Weights of a small GPT-style language model, trained from scratch on English Wikipedia: 5.95M parameters, no biases in attention or MLP.
MLP neurons of a small language model. Each row is named by its layer, matrix (down: output weights) and neuron, and shows model dimensions 96-223. Each number is 200 + 40 x the weight over its row's rms, rounded and kept within 0 to 999.
After each neuron's rows, "fires before" lists the tokens most often just after its 100 highest values on Wikipedia text that the model never trained on.

L4.down654,206,184,181,191,213,245,267,167,249,181,176,196,216,221,152,193,180,245,246,270,181,235,164,192,186,125,161,186,84,219,184,171,263,229,240,230,177,197,242,184,219,219,161,168,256,256,231,183,200,232,171,163,173,229,201,221,190,270,186,233,182,151,248,189,228,265,195,188,183,189,267,211,251,200,160,215,165,240,281,243,125,236,175,171,210,261,169,285,221,207,200,215,173,170,174,155,169,232,166,146,211,149,237,165,233,214,204,202,216,215,247,193,94,175,195,145,192,260,207,198,240,208,176,181,218,201,247,167
fires before: "n", "d", "g", "ter", "f", "es"

L4.down128,151,222,229,205,241,121,161,222,213,145,198,178,266,226,218,216,279,164,234,245,211,155,127,193,224,255,221,207,287,189,194,211,215,218,209,133,215,248,208,158,217,262,229,161,246,176,220,226,169,190,157,170,121,176,171,242,181,187,262,226,181,216,192,181,282,145,255,209,190,304,132,165,226,189,214,261,209,267,238,234,190,158,129,208,179,259,221,204,220,193,215,217,238,179,223,211,204,225,196,237,192,188,178,126,214,227,181,221,133,151,139,201,156,117,149,151,205,233,170,196,193,254,121,131,272,185,204,186
fires before: "t", "l", "ic", "ion", "w"

L5.down702,245,206,232,191,164,216,183,280,194,94,211,215,198,249,178,183,205,198,230,200,201,153,170,218,216,143,201,160,151,177,183,226,260,129,256,147,273,272,210,241,237,197,206,179,250,247,235,197,268,187,170,145,231,199,178,192,171,165,228,184,190,188,192,152,249,123,174,189,226,180,231,133,194,119,119,186,216,176,204,221,170,219,156,271,190,118,231,237,267,214,204,165,271,213,197,207,171,199,215,183,172,167,236,152,183,215,170,164,175,209,168,178,165,214,205,212,151,269,186,247,145,231,173,153,167,266,307,254
fires before: " ", " the", "g", " S", " th", " M"

L4.down933,250,200,234,179,236,213,183,165,242,204,202,177,214,209,212,273,130,159,171,210,214,224,199,142,154,206,141,193,252,159,224,167,223,241,150,225,226,112,193,136,157,154,234,161,180,139,228,210,153,253,199,233,205,207,254,221,164,221,216,218,91,161,212,143,149,185,195,162,174,195,170,175,199,116,176,207,212,201,82,241,259,265,219,148,136,142,212,205,165,252,166,281,192,179,214,129,202,214,187,264,217,227,196,261,246,141,224,226,213,281,190,151,217,276,270,236,274,181,217,227,271,162,206,162,220,168,144,251
fires before: "o", "ri", "ak", "y", "he", "l"

L4.down388,256,186,179,204,223,141,245,175,176,134,199,211,145,224,208,225,188,205,150,161,141,204,234,229,224,221,102,227,128,179,221,223,235,233,217,182,183,214,194,210,179,246,214,256,149,127,230,154,220,152,200,162,262,139,162,300,187,244,190,181,227,217,167,243,155,150,235,170,221,172,182,218,166,241,197,186,141,211,202,170,194,212,148,254,264,224,285,195,154,182,193,307,202,303,201,216,185,230,202,178,245,208,241,169,221,91,225,201,247,218,202,107,192,146,179,185,215,235,185,151,183,209,146,199,142,183,218,247
fires before: " ", "\n", " \"", " L", " |"

L5.down366,251,127,204,226,240,228,140,243,252,169,208,143,209,202,224,204,176,226,230,206,155,202,224,129,234,320,160,145,148,179,235,182,139,208,168,197,144,229,203,236,210,240,172,152,215,216,220,284,166,224,199,162,179,239,217,139,169,169,253,121,261,221,202,193,189,109,208,215,215,245,168,205,159,148,241,223,256,166,176,238,160,270,197,178,271,190,170,184,177,230,193,200,292,234,208,162,257,219,237,228,248,195,229,228,218,183,242,168,160,134,140,231,234,222,166,224,201,234,194,175,185,215,192,152,151,203,208,142
fires before: " ", "or", "ch", " |"

L4.down336,170,205,159,225,232,215,187,274,182,102,249,228,165,139,242,180,155,208,191,227,171,191,236,178,100,203,143,190,88,180,226,108,177,185,203,150,176,236,214,163,202,214,194,221,265,284,275,195,211,320,266,190,193,224,208,164,210,212,159,207,250,274,236,170,220,168,173,216,243,179,191,267,166,216,96,175,198,208,173,202,185,190,242,232,207,176,213,306,180,239,217,186,201,191,209,252,185,223,185,166,177,225,198,207,164,214,239,172,223,204,220,143,172,215,163,212,182,201,215,221,173,216,219,136,182,211,190,216
fires before: "e", "ly", "id", " the", " to", " "

L4.down809,189,210,203,154,232,213,164,206,221,220,171,259,212,192,198,228,181,251,222,178,212,228,151,140,200,193,209,184,225,162,192,123,194,214,201,123,202,203,190,164,217,190,180,197,285,230,217,291,232,224,104,237,190,182,278,295,178,276,209,143,258,175,150,168,165,229,259,237,137,190,216,213,202,155,214,244,238,91,177,179,249,207,179,269,206,221,247,193,168,139,273,210,205,281,184,237,206,167,177,237,236,200,199,95,190,181,193,215,172,181,223,117,234,151,257,253,246,245,140,159,245,272,190,134,195,161,209,176
fires before: " ", "ment", "is", ":", "y"

L4.down238,167,245,243,220,188,249,131,268,216,191,167,249,247,177,228,167,211,194,242,179,204,234,182,109,228,269,215,263,199,124,198,146,85,129,196,147,182,207,239,184,151,218,223,206,129,246,166,231,258,221,240,166,188,164,203,198,192,166,220,235,185,257,193,200,264,286,170,161,199,226,150,183,186,181,235,269,199,240,176,167,233,175,181,180,146,248,290,178,239,165,217,166,125,152,145,285,123,246,107,226,179,91,202,163,194,209,229,183,136,252,226,244,165,190,178,282,215,246,219,246,177,241,235,252,245,180,174,203
fires before: "es", "t", "ary", "ter", "i", "."

L4.down905,227,225,154,149,268,150,223,148,197,246,216,164,192,186,157,185,186,166,226,201,167,242,279,162,208,281,178,172,153,228,196,153,169,179,237,252,191,187,238,201,240,200,162,203,180,218,272,198,188,109,184,225,199,238,144,228,176,192,251,246,235,220,203,193,302,146,117,190,227,200,162,228,202,258,237,199,201,177,228,184,149,140,206,151,180,143,173,246,154,234,171,150,175,187,180,226,228,192,167,163,196,204,176,232,172,208,195,237,237,164,176,230,226,170,271,261,176,157,134,242,156,181,145,189,203,230,169,141
fires before: "d", "ed", "e", "en", "ch", "ated"

L4.down934,203,196,176,141,279,190,163,214,174,213,199,152,280,159,181,164,206,184,239,121,149,185,206,195,211,210,286,135,271,215,210,165,216,242,247,176,147,181,186,127,175,204,195,222,195,183,226,307,215,173,196,172,179,270,264,262,184,215,147,208,168,202,277,218,167,212,160,224,189,238,175,194,135,192,91,197,221,191,197,160,203,190,213,179,161,166,211,223,171,271,221,191,203,237,238,189,207,167,208,214,187,192,219,243,215,175,185,226,178,329,250,208,157,248,196,97,198,140,147,142,166,186,179,167,122,217,194,204
fires before: "ul", "y", "s", "e", "ed", "in"

L4.down551,199,206,220,225,208,206,178,160,150,189,222,158,243,237,256,227,179,166,155,259,201,178,182,231,168,167,184,235,144,214,168,165,225,185,170,227,235,184,176,229,237,211,168,228,109,322,224,148,154,163,203,194,204,146,173,240,196,220,187,254,237,259,194,163,204,178,136,207,258,187,145,205,274,220,188,169,182,140,154,267,215,179,187,176,258,220,173,215,155,190,122,125,151,221,206,259,179,167,168,91,189,174,165,190,222,251,195,177,172,185,171,190,233,211,260,197,204,191,190,197,197,164,132,237,178,244,187,213
fires before: "nd", "ers", "ch", "e"

L4.down579,173,192,209,234,184,185,145,282,161,172,207,204,165,246,202,181,209,191,270,164,227,242,208,159,224,192,167,198,151,198,136,257,236,246,196,160,174,193,199,245,150,177,251,149,184,162,255,230,196,242,204,174,251,225,203,242,173,250,120,157,209,217,196,257,165,133,158,213,156,197,232,76,225,164,178,164,219,223,144,183,201,95,205,183,255,189,149,203,207,217,256,223,224,216,170,213,261,157,157,203,240,137,170,211,250,178,228,149,257,209,190,276,261,215,246,160,240,178,173,261,180,161,214,195,125,201,212,156
fires before: "b", "el", "il", "m", "us", "es"

L5.down790,204,148,234,234,279,150,204,162,213,155,212,204,228,139,153,141,222,155,155,202,283,187,215,201,247,180,218,211,227,160,204,260,232,238,188,198,204,151,140,145,190,225,212,261,119,167,198,206,249,242,167,207,158,237,168,247,233,263,240,221,225,139,167,152,205,184,166,228,234,187,213,160,182,191,169,304,135,182,169,237,218,177,187,183,158,182,196,234,195,208,196,161,275,78,254,276,133,257,156,195,159,158,216,191,121,141,204,256,193,220,191,217,188,218,221,252,233,219,183,228,138,245,248,220,244,218,195,126
fires before: "ar", "ation", "her", "z", "ic", "or"

L5.down616,251,194,170,149,222,174,218,213,177,240,83,181,234,181,257,255,185,216,239,206,168,172,127,216,223,266,164,264,207,140,145,169,230,187,246,195,191,228,131,235,209,232,211,228,123,165,156,190,127,246,132,252,184,227,135,162,202,211,223,188,226,244,209,260,261,215,243,201,202,251,210,149,202,191,182,203,239,197,241,243,173,186,193,193,242,237,153,174,197,170,226,158,209,224,214,215,174,197,145,278,215,147,129,253,128,240,164,259,225,168,284,177,205,232,208,205,256,249,189,226,237,229,208,260,90,253,274,226
fires before: "p", "\n\n", "ed", "m", "ing", "s"

L5.down463,217,180,157,210,221,289,107,218,209,179,235,123,141,218,198,230,194,188,239,197,172,144,128,210,134,222,204,220,243,214,253,195,196,222,153,266,165,204,171,153,190,151,175,204,243,216,191,178,222,321,199,242,222,222,256,176,138,267,200,129,184,253,164,190,187,199,224,190,237,220,188,200,162,187,158,127,208,179,257,252,168,274,200,167,182,317,158,155,235,258,220,215,242,154,237,178,194,179,137,179,191,198,147,154,200,208,157,220,228,189,175,155,280,137,207,191,252,200,218,197,192,158,256,266,226,194,235,159
fires before: "r", "all", "re", "al", "en"

L5.down873,240,221,184,222,276,209,251,158,227,158,148,91,215,175,217,200,151,204,151,185,187,241,249,201,180,195,140,276,192,147,144,169,216,171,199,281,189,203,207,155,178,166,172,233,158,202,204,210,211,214,192,159,217,100,170,250,191,215,181,254,252,194,177,211,331,247,226,212,181,249,191,264,206,188,211,213,240,92,196,213,187,193,183,165,159,124,196,121,180,263,252,213,180,126,214,180,201,181,227,237,249,214,213,186,191,153,184,145,289,172,202,196,138,263,244,73,226,220,172,230,208,163,226,173,245,158,259,189
fires before: "ed", "s", "ing", "st", "ro"

L5.down1016,295,163,249,173,199,129,187,242,185,136,146,184,217,170,237,209,186,214,123,159,202,192,274,184,227,205,249,274,246,152,173,153,216,174,221,140,203,236,123,203,179,247,186,242,186,248,186,204,246,161,207,238,225,207,229,140,216,180,203,206,192,305,202,202,195,181,161,289,165,130,150,205,168,200,173,139,217,142,237,179,190,186,248,179,197,255,204,153,217,163,202,192,195,160,213,139,144,184,174,263,174,226,238,252,275,195,161,148,139,151,245,156,192,200,179,185,247,191,173,237,240,223,169,140,165,221,175,216
fires before: "ed", "ic", "or", "an", "p"

L4.down412,254,212,172,272,228,169,167,190,176,254,217,283,222,246,199,212,171,202,194,233,223,245,158,242,202,172,195,242,170,213,98,171,284,239,196,229,167,255,230,188,102,219,207,258,162,256,217,148,214,196,169,174,221,169,199,181,144,255,230,221,213,194,240,173,210,146,228,198,209,208,134,260,204,183,240,233,177,172,176,285,194,181,196,197,265,126,199,243,99,196,194,165,181,180,194,214,236,191,236,139,222,163,233,279,174,159,175,250,177,197,160,210,282,235,227,165,182,132,151,214,163,176,160,292,178,202,271,236
fires before: "y", ")", "al", "ial", "k", "n"

L5.down283,195,210,222,109,242,242,226,174,309,140,192,225,259,109,188,270,209,287,218,232,234,163,211,242,185,137,164,154,183,213,197,205,180,226,262,141,210,247,218,214,241,211,235,216,246,200,185,228,152,188,149,207,235,221,177,178,168,244,80,186,238,195,208,233,166,244,207,208,115,148,200,136,209,203,167,272,225,222,247,240,173,200,199,226,195,218,156,182,215,133,217,225,204,182,271,219,186,175,241,173,165,176,265,124,166,167,245,192,171,175,163,255,178,208,225,180,222,244,199,178,186,185,217,195,201,190,217,212
fires before: "n", "re", "g", " n", "ed"

L5.down661,214,197,161,184,200,193,215,172,227,128,175,253,200,179,234,173,219,296,185,243,236,244,196,225,231,234,236,138,204,225,234,298,197,212,199,168,163,219,238,177,229,136,235,172,161,205,191,254,206,198,199,203,269,150,172,252,234,233,216,152,207,180,156,152,215,191,208,258,220,159,192,268,265,187,236,161,285,178,243,173,213,263,145,243,246,210,190,187,232,180,201,199,203,215,208,194,223,300,245,235,207,122,195,240,152,151,182,202,187,191,173,218,166,168,180,158,195,144,206,143,146,212,193,162,252,151,188,205
fires before: "o", "d", "ear", "e", " s", " m"

L5.down296,148,238,180,247,231,251,215,189,211,183,259,147,244,204,155,244,182,188,198,134,227,221,172,184,267,173,175,218,189,193,189,204,202,192,215,194,166,183,251,214,223,158,205,206,226,146,307,151,261,237,253,246,142,205,139,198,203,192,243,201,212,235,235,213,177,186,221,159,208,202,216,195,178,228,226,196,106,170,182,259,145,275,122,215,180,229,116,233,182,160,266,204,242,64,163,222,164,246,176,161,242,213,193,191,210,148,158,168,229,188,221,279,155,198,237,209,183,207,160,210,131,256,173,299,196,158,178,186
fires before: "t", "o", "ation", "or", "ter"

L5.down671,140,248,165,166,223,214,227,200,209,87,168,217,210,175,173,247,194,240,173,259,185,155,208,183,178,182,199,226,237,180,252,172,164,210,344,183,222,163,224,193,250,213,205,230,198,132,216,240,183,222,182,216,199,204,254,187,115,253,300,149,160,228,225,210,169,202,183,292,170,178,160,209,182,200,205,218,220,156,182,215,193,193,160,195,216,120,165,174,225,261,221,262,145,173,191,223,250,162,224,220,184,164,256,210,236,121,214,227,271,281,215,257,161,170,190,157,273,188,197,233,168,194,225,180,200,160,198,232
fires before: "s", "ed", "iv", "es", "l", "he"

L4.down245,245,247,232,222,194,201,193,217,141,199,179,206,205,148,181,211,159,181,194,229,176,199,219,239,192,217,156,199,202,156,210,242,251,128,205,227,185,197,124,215,215,238,166,216,187,281,184,283,214,210,63,194,205,140,203,173,235,187,202,242,187,238,211,230,178,227,189,291,194,164,207,266,141,239,141,289,212,213,175,213,199,145,173,257,171,252,196,227,238,201,209,277,152,201,223,195,179,249,143,175,203,250,145,199,158,291,247,191,197,207,245,199,164,219,186,148,161,182,74,199,176,288,200,202,179,203,205,201
fires before: "ro", "r", "her", "an", "he", "ic"

L4.down394,217,190,212,224,121,241,194,200,191,173,141,184,191,203,199,153,217,188,190,168,162,192,210,194,203,198,268,192,256,260,199,177,191,217,203,235,213,209,211,160,219,285,249,175,269,182,176,156,205,202,233,234,131,188,183,264,191,187,99,176,202,216,279,228,230,273,247,192,148,158,165,176,162,199,176,195,201,111,293,203,224,131,103,196,186,182,235,248,225,171,195,200,175,242,273,178,195,152,272,166,216,246,162,195,164,175,166,154,170,156,176,153,251,200,196,251,197,206,178,184,254,282,147,182,226,85,211,177
fires before: "y", "it", "ion", "ies", "ri", "ec"

L4.down77,197,228,206,169,179,153,113,203,261,157,189,182,267,269,114,188,166,162,183,177,167,169,207,267,282,224,248,195,204,125,218,187,242,230,167,250,149,139,214,293,161,250,259,161,186,228,211,182,217,130,151,237,210,165,188,150,76,239,168,159,189,180,145,164,213,210,194,180,214,174,207,168,176,245,206,274,130,178,265,202,161,238,189,207,248,188,268,161,223,135,178,239,199,197,229,210,235,243,236,202,166,271,244,179,190,208,184,130,242,225,150,241,179,239,232,207,200,157,234,191,213,241,244,228,210,148,195,177
fires before: "ion", "ed", "y", "ive", "s", "or"

L4.down379,156,130,202,251,213,192,196,189,198,232,115,216,257,218,233,214,218,177,142,195,179,225,227,251,199,181,129,150,228,249,152,131,249,255,182,186,231,241,148,189,128,176,269,168,160,214,149,195,193,206,195,117,175,143,216,150,210,179,189,246,104,186,299,133,204,177,200,209,168,184,251,259,221,106,150,212,216,166,178,199,209,178,157,175,204,147,232,205,145,219,230,190,162,147,197,210,194,281,205,193,149,223,152,147,296,209,175,179,199,231,107,125,172,222,201,150,207,253,147,253,273,145,266,178,257,193,253,243
fires before: "ment", "s", "al", "ue", "or"

L4.down217,174,236,110,222,158,283,244,197,226,147,156,142,231,198,240,227,217,187,170,191,254,187,173,184,162,164,170,217,120,235,238,258,238,204,225,140,181,215,239,195,255,179,222,237,219,168,124,280,204,123,195,247,244,264,115,289,175,215,223,183,250,264,237,220,190,208,180,256,239,161,161,205,207,162,184,178,228,208,272,160,242,200,209,163,173,215,180,171,189,247,186,192,188,243,258,174,173,246,178,201,229,145,177,218,226,182,98,255,206,273,204,236,178,238,157,195,292,215,224,110,198,212,212,190,204,176,161,233
fires before: "o", "e", "ro", "est", "if"

L4.down269,253,202,227,186,166,193,214,202,176,209,178,196,212,170,223,141,210,123,258,152,180,237,290,181,207,213,197,203,167,273,204,235,225,201,172,221,186,198,205,245,208,229,207,219,205,180,161,149,145,237,259,203,159,228,301,235,168,201,148,245,288,241,179,138,194,207,160,217,249,204,169,174,222,172,111,196,260,158,232,214,165,231,264,143,204,254,209,238,143,254,226,205,283,179,184,193,180,217,141,200,101,270,160,278,181,127,284,196,187,197,214,124,212,190,200,170,197,217,152,200,139,165,214,177,191,219,237,191
fires before: "s", "t", " the", "f", "ers"

L5.down967,129,271,158,236,238,201,228,202,191,237,248,207,189,215,200,225,204,179,212,237,212,271,239,243,162,200,184,127,118,186,162,170,181,185,174,255,189,131,104,185,128,199,152,228,131,230,217,194,196,204,216,155,173,244,207,220,180,225,177,207,210,187,138,164,151,234,179,251,189,189,181,282,290,210,139,191,230,215,178,138,237,193,291,192,202,110,188,238,225,169,249,184,243,85,277,161,188,255,208,219,185,203,201,240,154,226,162,177,202,222,161,146,193,157,222,205,265,196,210,224,199,179,125,187,181,198,225,204
fires before: "t", "or", "s", "g", "b"

L5.down427,156,195,226,181,207,193,180,193,219,194,219,266,201,179,226,217,278,164,178,214,341,212,184,179,193,194,227,184,136,221,244,160,164,130,296,214,196,231,192,139,203,201,183,268,180,199,140,244,199,208,202,147,142,199,223,227,253,169,121,148,220,182,232,163,221,200,253,183,202,144,196,178,152,175,165,257,308,216,198,181,231,164,264,198,222,106,198,162,212,195,201,248,253,202,199,214,157,307,236,181,253,303,274,177,161,247,146,130,235,212,201,229,189,186,175,183,202,191,197,192,237,146,174,99,265,191,226,241
fires before: "l", "or", "is", "o", "ot"

L4.down517,239,241,168,77,224,186,241,148,189,170,264,136,290,212,152,176,188,117,202,186,133,212,140,227,205,213,88,222,196,217,224,253,223,249,296,140,209,198,124,176,144,203,232,186,211,217,178,170,228,270,218,126,192,147,213,243,179,153,111,159,189,237,219,185,221,201,194,243,189,260,166,256,186,218,125,214,223,246,183,177,207,160,158,153,192,204,177,211,213,266,169,148,194,222,189,259,206,256,226,185,231,121,248,216,207,138,200,210,204,116,195,231,228,222,206,256,144,234,186,163,187,122,207,216,167,230,217,203
fires before: "h", "e", "ion", "ed", "her", " of"

L4.down640,210,137,150,130,170,215,127,167,264,179,172,147,171,185,214,204,246,236,172,196,149,162,193,198,167,162,178,211,319,205,178,139,198,193,160,246,279,234,196,146,260,199,228,184,119,200,226,199,142,217,136,228,189,219,240,208,171,273,258,196,177,229,191,200,194,218,166,187,140,249,151,246,151,252,190,203,203,225,208,205,223,205,207,259,229,210,262,200,245,191,189,171,202,231,228,266,225,251,178,244,218,163,252,218,245,218,133,241,178,193,238,221,230,208,158,148,197,177,183,160,245,171,305,183,214,162,170,131
fires before: "al", "re", "es", "ag", "ion"

L4.down84,186,258,193,163,152,241,174,178,197,246,182,134,185,197,188,177,213,157,164,191,289,301,190,272,217,208,191,213,225,219,155,268,198,210,159,171,175,66,220,166,199,226,199,119,213,183,205,231,236,225,231,228,128,205,208,148,209,151,138,180,204,224,193,210,228,142,206,189,167,185,247,229,140,203,189,250,294,239,201,198,185,215,164,213,223,229,253,194,150,194,241,231,269,190,233,188,189,249,204,194,187,164,231,139,191,200,170,202,95,268,140,267,203,230,204,235,220,107,151,165,130,214,160,273,221,155,252,182
fires before: "t", "h", "or", "s", "u"

L5.down198,184,160,191,176,266,176,327,189,212,138,194,182,167,199,222,240,202,215,127,216,154,183,218,218,275,284,138,221,198,158,169,161,177,224,169,223,189,159,286,183,209,146,132,216,216,171,226,209,261,166,214,173,234,217,198,113,213,153,182,202,185,211,183,147,268,246,265,206,213,181,237,151,236,146,182,197,225,138,172,199,156,176,237,254,195,210,211,224,171,196,240,81,189,196,241,216,196,104,227,175,173,227,181,191,93,200,195,239,168,259,170,195,219,168,186,227,241,228,265,138,245,236,157,269,181,181,228,227
fires before: "n", "al", "est", "m", "p", "r"

L5.down715,218,173,211,226,224,198,177,225,163,212,229,162,160,125,248,212,231,194,141,188,88,288,207,174,179,240,154,165,22,150,256,251,202,218,214,175,229,218,195,165,219,213,238,209,244,160,167,201,222,171,248,257,178,215,174,295,214,209,208,135,198,241,318,173,186,189,164,204,188,258,244,232,197,151,142,249,158,180,141,243,175,289,183,202,177,177,193,213,164,199,163,195,173,218,255,200,217,232,211,179,114,201,227,241,228,124,194,203,174,238,247,214,230,215,232,224,202,171,169,185,183,151,195,194,285,218,178,264
fires before: ",", ".", "\n", " |", ";"

L4.down56,132,166,274,158,215,146,172,194,223,276,188,191,200,204,171,159,346,167,188,132,151,203,218,172,265,186,198,205,172,243,199,208,200,209,214,156,213,188,189,154,192,213,181,222,207,218,158,224,231,114,253,159,211,173,163,199,206,211,208,270,185,116,246,167,175,210,128,157,272,216,156,228,230,211,141,199,236,230,276,145,214,189,290,204,209,199,134,212,208,166,235,229,139,222,188,179,160,261,191,189,264,152,122,249,145,178,201,248,284,164,262,218,202,220,173,190,160,216,158,167,181,253,244,175,294,187,219,239
fires before: "an", "l", "is", "il", "it", "ion"

L5.down7,178,126,190,226,207,142,159,224,180,163,192,131,194,176,212,221,206,301,174,291,185,171,211,224,192,267,172,186,123,228,196,215,167,148,211,199,172,180,210,171,228,235,204,307,190,246,236,199,187,170,214,186,165,202,255,226,237,211,196,227,234,309,196,249,236,217,233,221,266,146,225,257,113,224,203,185,193,242,173,266,152,78,154,228,135,241,206,156,239,189,201,286,167,159,169,253,265,232,188,182,190,151,183,184,209,334,225,177,176,189,210,207,173,118,143,176,176,234,210,200,236,244,201,269,233,171,235,207
fires before: "u", "ic", "le", "e", "ly", "i"

L5.down518,228,259,256,145,229,217,161,210,155,154,247,228,191,166,178,219,272,187,134,233,234,132,164,134,241,187,161,144,236,253,197,244,254,166,194,105,262,222,213,192,204,159,239,180,194,253,177,230,109,158,203,202,197,219,274,243,107,243,158,225,180,234,219,152,210,231,240,237,205,185,180,156,197,238,183,221,225,239,228,187,204,185,221,131,269,116,245,185,209,196,163,153,222,135,191,253,164,191,192,268,209,199,214,132,173,198,168,262,224,139,258,183,228,152,191,190,269,153,247,279,150,248,156,186,227,146,166,248
fires before: "p", "t", "w", "b", "ld"

L5.down99,198,182,177,173,232,268,237,196,152,193,207,171,228,202,138,143,228,160,143,184,186,239,214,222,163,241,142,273,182,132,231,182,170,274,215,199,164,198,164,218,166,214,228,203,229,265,199,254,203,175,225,217,172,183,240,165,224,258,166,249,234,154,239,203,159,131,137,222,197,166,166,213,188,194,249,247,186,321,137,274,223,194,133,211,155,189,277,200,225,196,165,206,176,224,295,197,189,236,175,195,98,185,285,140,213,146,165,215,170,227,169,194,269,267,193,277,165,219,168,225,256,138,136,172,263,154,212,181
fires before: "20", "19", "ry", "18"

L4.down501,231,181,273,234,211,217,166,207,247,223,203,142,188,210,141,189,199,191,73,215,131,187,154,168,189,144,210,251,208,175,213,258,190,235,186,301,158,235,170,195,152,209,207,237,204,196,270,191,178,184,246,128,194,247,215,181,182,168,190,216,194,231,209,207,195,172,172,249,204,195,190,147,171,211,171,209,169,214,197,215,257,196,225,237,163,231,126,305,172,280,200,153,162,156,220,175,262,249,212,143,155,168,213,220,136,217,189,245,203,208,265,199,234,225,152,114,173,155,209,219,226,211,172,254,231,205,156,221
fires before: "ent", "id", "ter", "e", "on"

L5.down730,156,170,226,144,248,262,103,209,284,230,186,239,204,172,197,135,212,174,297,137,175,162,197,166,196,185,210,199,199,213,176,207,184,179,186,285,174,237,278,174,264,260,225,188,208,139,134,232,209,295,211,296,151,204,165,229,187,226,224,179,216,218,223,231,196,167,173,226,211,166,235,223,153,119,172,277,136,169,157,222,173,281,212,191,218,238,204,219,156,173,268,231,166,241,179,208,227,242,188,217,249,185,181,209,204,255,208,241,210,195,185,234,236,159,127,198,159,260,165,198,225,209,190,153,206,214,202,270
fires before: " ", "f", ":", " |"

L5.down38,207,215,167,207,144,227,164,221,201,160,187,205,188,99,186,205,200,170,168,179,243,218,226,168,176,249,130,209,269,214,151,212,139,224,234,205,142,202,141,208,200,254,238,197,114,226,271,195,204,210,204,218,165,143,193,287,210,234,216,214,232,179,197,162,225,251,202,150,148,188,197,198,148,231,271,182,169,204,251,162,215,151,191,273,159,183,230,153,210,217,166,211,215,179,239,206,210,201,157,190,214,217,198,221,198,138,202,236,278,289,223,193,237,164,210,303,247,205,200,137,260,236,162,92,170,177,335,151
fires before: "20", "19", "e", "2", "17"

L4.down522,206,184,222,184,181,214,218,277,195,186,185,263,197,228,194,102,241,155,225,222,252,210,170,192,228,196,243,182,182,192,189,190,148,191,229,196,200,134,169,121,254,219,238,187,196,199,167,235,222,191,257,207,277,260,230,201,173,183,153,188,123,186,152,148,241,202,223,192,230,223,197,194,282,127,221,234,221,259,221,298,141,188,84,160,172,186,175,204,171,125,147,162,140,151,226,224,258,232,173,171,215,174,160,144,195,178,220,152,140,201,165,105,220,242,234,184,255,226,143,200,211,164,207,214,220,180,263,143
fires before: "or", "it", "ge", "t", "z", "es"

L4.down823,160,201,201,180,176,156,223,245,261,248,204,168,166,272,154,205,222,193,164,252,195,244,212,135,222,202,205,193,278,226,173,142,161,182,152,206,208,191,189,180,196,178,132,235,190,264,225,147,148,204,177,171,174,159,253,172,181,191,189,124,236,202,164,303,251,248,198,234,230,202,173,153,185,168,77,229,267,169,186,150,223,230,230,146,94,131,173,157,195,228,275,153,234,232,195,233,177,262,196,224,189,220,216,232,180,188,211,202,217,191,230,197,257,205,213,191,266,123,206,211,165,237,158,203,190,221,204,238
fires before: "ent", "id", "ess", "ed", "as"

L5.down595,260,96,250,182,176,149,141,204,212,312,162,208,170,242,218,188,220,133,163,188,104,186,222,218,149,174,174,202,193,215,232,213,210,179,203,186,181,198,229,258,228,236,149,143,260,131,184,203,181,183,139,232,246,185,198,217,184,243,170,203,171,213,229,249,191,217,226,175,161,345,196,181,167,230,179,229,152,148,235,146,147,155,168,185,199,144,201,191,206,239,213,163,201,279,150,215,163,165,165,237,176,242,210,96,172,178,119,201,258,232,227,267,268,164,199,139,172,187,209,213,249,207,199,174,245,193,234,257
fires before: "s", "ed", "y", "ion", "ing", "."

L5.down109,136,247,204,230,160,239,216,181,268,152,173,196,172,191,184,219,264,189,210,194,214,194,175,121,117,163,183,141,318,200,170,253,211,148,201,152,224,203,170,228,246,235,185,190,215,196,226,179,268,201,243,244,178,313,233,195,199,212,147,224,184,212,140,137,182,248,181,234,274,187,215,203,246,206,156,202,158,175,234,185,185,234,212,135,148,137,151,235,196,195,211,148,205,211,160,243,197,260,159,277,203,145,197,234,197,172,169,185,181,211,224,268,233,208,242,193,222,224,161,155,211,183,263,199,245,218,275,270
fires before: "o", "e", "ow", " to", "v", "ed"